config = dict(
    d_model=224,
    n_kv_head=4,
    head_dim=64,
    d_mlp=896,
    activation='gelu',
    norm_place='pre',
    tie_embeddings=True,
    optimizer='muon_variant',
    lr=0.00838,
    lr_mult_o=3.0,
    warmup_steps=200,
    schedule='wsd',
    decay_fraction=0.641,
    batch_tokens=[32768, 65536, 131072],
)
MLP neurons of a small language model. Each row is named by its layer, matrix (up: input weights) and neuron, and shows model dimensions 32-159. Each number is 500 + 25 x the weight over its row's rms, rounded and kept within 0 to 999. Numbers have three digits each.
After each neuron's rows, "fires on" lists the tokens most often at its 100 highest values on Wikipedia text that the model never trained on.

L8.up192:473489501507516479512481461525481513457500522531507488509505469514468507484505520518515527494497529515503517432513547490501520477491492499513494496515501459526476524490496494517496482524468485497511486511497531519539500464455494453524489492447443525458479580571529495477486469527528527534520516518557476506538526447499512479495535515516511514470559533509532439503516505494504499508543
fires on: "t", "ou", "ew", "ut", "at", "ip"

L11.up601:509495534462527518524496500504513470481488497519493472452493480485511461524543518524499541519488483534506518498472459505528491448486534507507473512520493558484513491520513533489522566495472522496519479505489487520464513466462499514465496537507545483511502498526506484486514488553516487494478506528502517490476494489542496462467518502520495456490448537450499523452457505517513508533486
fires on: "y ", "d", "in ", ". ", "f", "l "

L7.up324:515454523495477520488481469470497532517413469539508489493463500468513484527481532524483511474514504531461521507509474487496458503470488490515489544545503474484497510498514528491524507493497501503472494496521488480518510509469531510461479562492496483503476484520475493483470521511542476477477500506495456488476518518539515534500510468521503483524483526458484529511455519546541499458543
fires on: "f", "in ", "ay", "ad", "September ", "F"

L6.up402:509528446510494484499501520490508498473468484490473494530504491484545479524504535491519494450481483517527527528493466542439471468518503507492494536532521503472538501518532514446459539480543468480490498514481496544532527540538535540454449512476519447466448520479454509519508475492493491508548489484508484507503510506497529499507533532479496521522493510514517529521508471505540484488451
fires on: "at", "ens", "er", "it", "si", "opul"

L9.up532:484524483522523469477542503556471514517462506481473483496504503479503530502522456504524465519475525501477476548513530500512515471519491515536537494552489482488455467500492493500515466480517504510502484529521504526522503409519517555495458478532498521499503461497478485486497518499496516492486494485463494468499531513522476489466534524518494445465479473493505476500528530470482451522509
fires on: "n", "ov", "in", "er ", "ent"

L8.up846:517513510474507535514509499464493515539492482515495481497480489509511545471484493486483490527511502498496488581470477538546467493534534490518460515471451507489467506486525484475554535471530507525517474470521517540504501517497474479523493484453479461473510511522487503514489480484487495513490528503524523494508524492517487501496496506525472490434477528475507517482479502513492471500470
fires on: "he ", "-", "y ", "He ", "a ", "our "

L3.up639:487484493417505515477521478459500501462482512493497492528467526518550457506520431462479527516484512462473530445507541512506518517520493495483530516493510506510542537514529491466509503494503480497499515482520547503481507506462534491499518499475516507529532562518559503470534504503427515523491518464509474506501542481499499514506507501553501514475471456470517477463498473502528515502466
fires on: ", ", ": ", "–"

L9.up765:477531505503525531514480454517508485500492455510530503470505493509528504490453532515506488477503525563480515510455506498464498495441502493553479518485517518491486488486520512527516482521479504465542480498508438472489466513526535477518506471497499526495465516494487525485468517487492498510511510468513501494496516492489509496496539449531498430550487547516540522480499533522508497481508
fires on: "em", "di", "El", "om", "min", "au"

L7.up65:522509495551516538484511482491544490517485461521468490548503480527526480509494490499497526459485493488517537492479502522521498517521509513494478528463439494502496491513468516467541476471500477471539505542496481470523489512484473526496510467525509488471503506499532523492533556502426519481536503533474507485484495479546443487501505498538475486484490493447500481470521466520471478540512
fires on: "m", "in", "di", "n", "our", "s"

L11.up191:504492497506507539530536498522452524511494504466459503441479522545459504463499477466452490509526554518490496551449474527531507500480507516523478510494493489459477515533507499495492507470478471478542523489461509513459516503514465571508504449476474481517512500488515501506462488512531502537476514486487467534487510498490499476467482481514502526487477534475525469489503468507544500550481
fires on: "and ", "by ", "when ", "F ", "he ", "-"

L9.up337:532473501488511517448476449469494496507466510492507499515459477493477476489499474514477517491498491492470534492508482506505523491517497497495527522507495538517533520494536460410483520492493469457456499476518515527485529525475524523508504496486522530484519522536483472466542471501491521492523519492474510523476495513510496495465472511465497497472529512536504503518500500547492475511468
fires on: ", ", "n ", "in ", ": ", "th "

L7.up218:471483477521487494467542504506515519479483467488522510533484469479511451487503502521532531505494468532451520512438477471496531541470487502540520526489525509538538480518506521554518481521497487477484472532490518507518494535518514513499516481499508490506483474486462540522532507487515484489474511495497500505503464476454550526460553520500454447514513515495504515475441528536521493513516
fires on: "p", "min", "em", "end", "v"

L8.up378:532501487528478533495528510491514541470486492476522525464435490499488510521516533519534459485532541495533487529557502473488487510503482522477510518487495461456503473508499517480539493521497446488496506430472493523558466504479501466430503503486493527499507536524505526482477501512537485483472555522474496474500551496475531506471523498474486493553535499492524512486537491473517530485504
fires on: "to ", "wh", "at", "of ", "pl"

L4.up404:448490493470533488505489525513521493473480480510471506521446494546564487496432480483513498502529489486483515522543499478506496497494528490510516495480536528524515457464509502478543521493492457468494439489526456521479524516481522482519496481471519511497468502520547532519480440484497479571505507474482492536538490552518504476464471499527509501462491470520525539528483551474483476460478
fires on: "r", "ur", "=", "ul", "rele", "is "

L6.up522:500504504547502538504510462507481486522534458439513538507487524506494466491526440506532447460476502535466502502469485506477491483497479495520490437521492495532512476497484527481470448522509469480474489534487488475471543518491505502517526472494523507500476474533490498456499524501481473491514529508485546473488522542503492507523437530517456484502461536497478496508521523490553479492508
fires on: "'", "ed ", "ad", "===", "s ", "Ad"

L8.up884:527518537486512519480513510508498509504478471541463491501496479491521546502492480509524478449458523510510509488498509507466504505505495507544425475525504510480489532497487524500515522510506555527502533483526483452551523527499509477452501459487504462475499498494587476499450502504522446516541555544525472495467449439485490501520485482502511502456507498526458490492445488539517483485540
fires on: "th", "ou", "ev", "en", "B"

L4.up440:538505511545457473516475512510500496528512555497482502518500492532481496506487511508474496476505473474512480495550515474519534502525490511527508497481533462511457526479508492471489512519460532552440537490488510510511495546474497465493463536477461498470547467514529514490503492535492513465476495535541472489516464496465503515466505483500495472546529508552480483522537473507512511501532
fires on: "re", "on", "ain", "of ", "res"

L4.up418:506528482457522504528503511512539490498508450505465501471481526496538470523529459511506461511446509484481493535488497522532484544485514488497489497498512477481528458475539482518483524514493498507506479508511525480485510451507516503512531557537493497481491442538487490479547511518486478483496513475489557551465503500496494466510475512500489531497512503498564534469512501525489513506508
fires on: "k", "land ", "ick", "ly ", "in ", "ton "

L9.up360:525496520465454499477489528474521511483487500455573523520427508521460518474508531561481493479526490519515508476500495492495476495512510537520486505457499532494514513486475505508492517500530503516485532491492481476501531481511514483534511470473500532487490491546531527502553527476517535517498501495467508475516515517468515499460484522469488487516513420507537502501500489479495503495495
fires on: "th", "of ", "to ", "(", "c", "ed "

L7.up784:469487492491492472465492512526509476505486508542542518492463479528505485520543503474472506452482530499526517483534505509455533531523453483535479471474470444508468502503533480496518447498487486486491481482482507551475464526502530454525509520531499541480508513509515477499510495467513542508502552488499501510504502432489480527501494512504504486515518458542482506536493509492444488486498
fires on: "and ", "to ", "or ", "ing ", "/ ", ", "

L7.up264:499485483538500536525515494482520427501512468507453513523489531495499533525496489479498481477478522476512518509438487499551472488456514459507518484498528525445495518516515541492481512454508523528519499535499491486501508540483491482541495498477498490486522433504528497464467469535538457503498530482509502524498519517477503438507450524506478512498472517481492507502491518479544511460486
fires on: "'", "y ", "a", "om", "tic", "s "

L8.up137:525504508485516491510495454488511510485492475478533511443435514509517505512454502512482518515453509509463473534513492524478443506535514516508523478515526513505476493502557510553497533509448462530488484514507475474491479502516514530467505514507499515501472498479523513532514493487524456479506471519514507535503475461528483520492498488526497467485521497488525501529485497473489462505536
fires on: "g", "ul", "v", "in", "d", "G"

L7.up21:418470455500493519513508510531499494500507514481518549482485538518509482493539490477511511533471516457467497504452457503502489520514501487532528529505462494498530520511521463473551462529501507513519474505461513506491483444468488504542526470500475481474501464517486508521506553449506516508492508475477481468494537497492489489486547505525499455505503485490522525480488574484472509456538
fires on: "National ", "in", "eg", "e", "ent", "tion"

L4.up558:533485526531516449493434453477504483474541487463450484465517526483506463518497479471486496541478481501496510504514461516525508511533512494508485519496528492492511481473554549497517483496520514528504491493513507511503487480501465538540506506529497516491485503502508513478518522527457530469485525456492459496470505500531485426454472493526475483516524460543545536522505529522485547541494
fires on: "it", "aw", "ot", "o", "um", "ay"

L7.up281:515434510514527515501552485504517457464513444510489447518467525459508500533473506514504476508519481524502454519517478456495493502499480503491514503470482521530503486507528483511519482517498511500511480528500492488483468514523515493494498523508497500502515455478544523557457476460491505538525562519493538499471453525464502445499525520486479492510470490519491512489494507505503473543488
fires on: "eb", "to ", "ally ", "ec", "ing ", "l"

L11.up1:533530503475520496491550485537488463523526491547504489513447506516510502526496520491463517505478480506481451541543462546482487486525506493535468478503483484466531482515543515487510520479533498481495456502517460530505497505540506494497423471472526551480485493492540517519488533489512496465529491514493484481486500508514500541467500508495469449485461527505514499550491507474482501502517
fires on: "n", "Te", "in", "ul", "es ", "G"

L6.up479:526472507531487532495460485497476468529512474490469514533536534500500549510513507490466490527481462466531470516478478491497487516502511529525525516504481483503510487505509516493495516539447510505509483498526505506541499535498541494510483521518518522507468482515539496540485515472470556469503488490489554500481496490501510451493522493503501465482461463506510518464447516533485529536517
fires on: "u", "iv", "l", "fi", "ay", "ec"

L3.up244:541491506527496524449456472487524470519481523484475508504504542533506541465526481518516503458485495478516474507462516460525458505466499486482467524512538494496533499477511475502510490501502540509497540437484514515522507497501513512492522501516480531501483519510506524498493466552502539542516523477496494441510504527470515551474472500522503460513494472517526485491545510502511514525510
fires on: "m", "pr", "s", "tr", "pro"

L9.up224:472467518483453500516453495517556550508472471483527576491539521514489510516514512485527511503483518534539501490474493491495518495494479475520507500537505455477461492474504478499529528465522473491514510504512516550419446455485513521491510514489505498487518483495497500484482530496455482480549514455499477516478476514509487507491488529498487474453504457512475498499526509493487512486513
fires on: "(", "on", "ough ", "ang", "am", "ing "

L6.up321:468531486505499503538470454529550519507461477487510511482509479531494503517500490500486491507507486439528505510445513503484513523499472460538484480473470489514483488483532454503548516516531477506511512520450463528463496444501490533543505518484482499495516523480490529496470524509518549507474508521504465482534484478506447505498477462496489527474465516477504457499479481529504523507527
fires on: "as ", "with ", "ing ", "ough ", "at ", "ake "

L6.up64:522514470491524460460500460517470475526493520452502468488510487528533498489494503484478501532505504490543484503466478509555485513542517496541453546479515523506497526485522493477496456499485496505490482543461525498501504492536498547470559523539512506513495466520562529473512485508430503521521476516527480517492487467452530457495506527503451488498488521459517542464556501490509504544477
fires on: "em", "it", "o", "ir", "l", "ph"

L11.up616:463516527494522486504495526477478490520493510519489503503510489495493488518516514521433517486494489476515522507455471483437513502514503539496518486493518512509461483505487496538518521512497536480465451461474568498486487521500509475435516492507512491476500518545545482455516496486450517499453525457470487522477489518509538524521470485529504540532525536464517493471463497491506543531515
fires on: "est", "ar", "ast", "a", "ig"

L8.up147:475502491492481518522540503528478494520468507489455519519515529501479501519517481460513506467498493497515471518521493509466494502521489560520469500531480530548470463538506509509505472513498549496513497517527514466463514492505545502469507514503512506486514505493496534545527481470489454508456486477483535503480489490495530509499465533474479526527526514495538501435526515465512506518535
fires on: "ater ", "in", "ec", "at", "ac", "ap"

L8.up267:521489530473501555456515494525517512505503460522550506520484494484509526500511513481530513438484506477491528531480523464476511478538520496543491512490489543497514462475529500485522499515480537495522470493473448504541510503480494507439479492454501494491502525542556530524488501490515465489516528505499488435478511488520482467563498528502515494506522524483515494509456482512511511511484
fires on: "th", "ent", "ri", "iv", "u", "en"

L11.up673:513488508482468460450508543506503461516491498521571533487443512487471531498477487525543513488504502506493533495500532483498516484502500477538496507452526466473495485493478478540542486469470521526490500474494494531499482554483512496458504479518510538488467500528479519515467458504511530506501474505484531494536514540506497450458492515527506486503468482492501516448551517487505536533524
fires on: "at ", "in ", "by ", "of ", "with ", "ed "

L4.up684:490484466479504521475538525485523507482507525499542529518497495475514468530518514514472501507488473486493511495510503510493468502520537478539469525497549489514552526503523477484490509485462505454488529455526488517490490471481478489498501543509516547503498505450535498580497523529485468519522508470471482503466500493466487485542539458531504523507476533476488541511504503488551510532472
fires on: "ollow", "ul", "be", "es ", "um", "201"

L3.up247:523479501505515476474476489476531476481509513510550545490478528533481473555504484526449472519528544505516489537534486502494520529477458503529469548528477511531519508493569456505465536496480481483486517472546477505488501523495510511517465489470510535505495488507525536537462497516476497450508463493526441494514483502455534498476510513539481532514468505463491475481533478484542511497512
fires on: "ul", "fac", "ow", "res", "ollow"

L7.up857:507488548493521470523478563529519468480499504486497598471477505501513493480481531466477491488510506514511503511522498481489521479515506481516473511492497515486460533501512485511527495502492516476456507485524520554500499487491508448497498462492490515492513543529492465486579484502484501513493535468508509523464486451491482462496502514500529503521506570504475486513500522491481479509472
fires on: "ing ", "and ", "of ", "es ", "ting ", "s "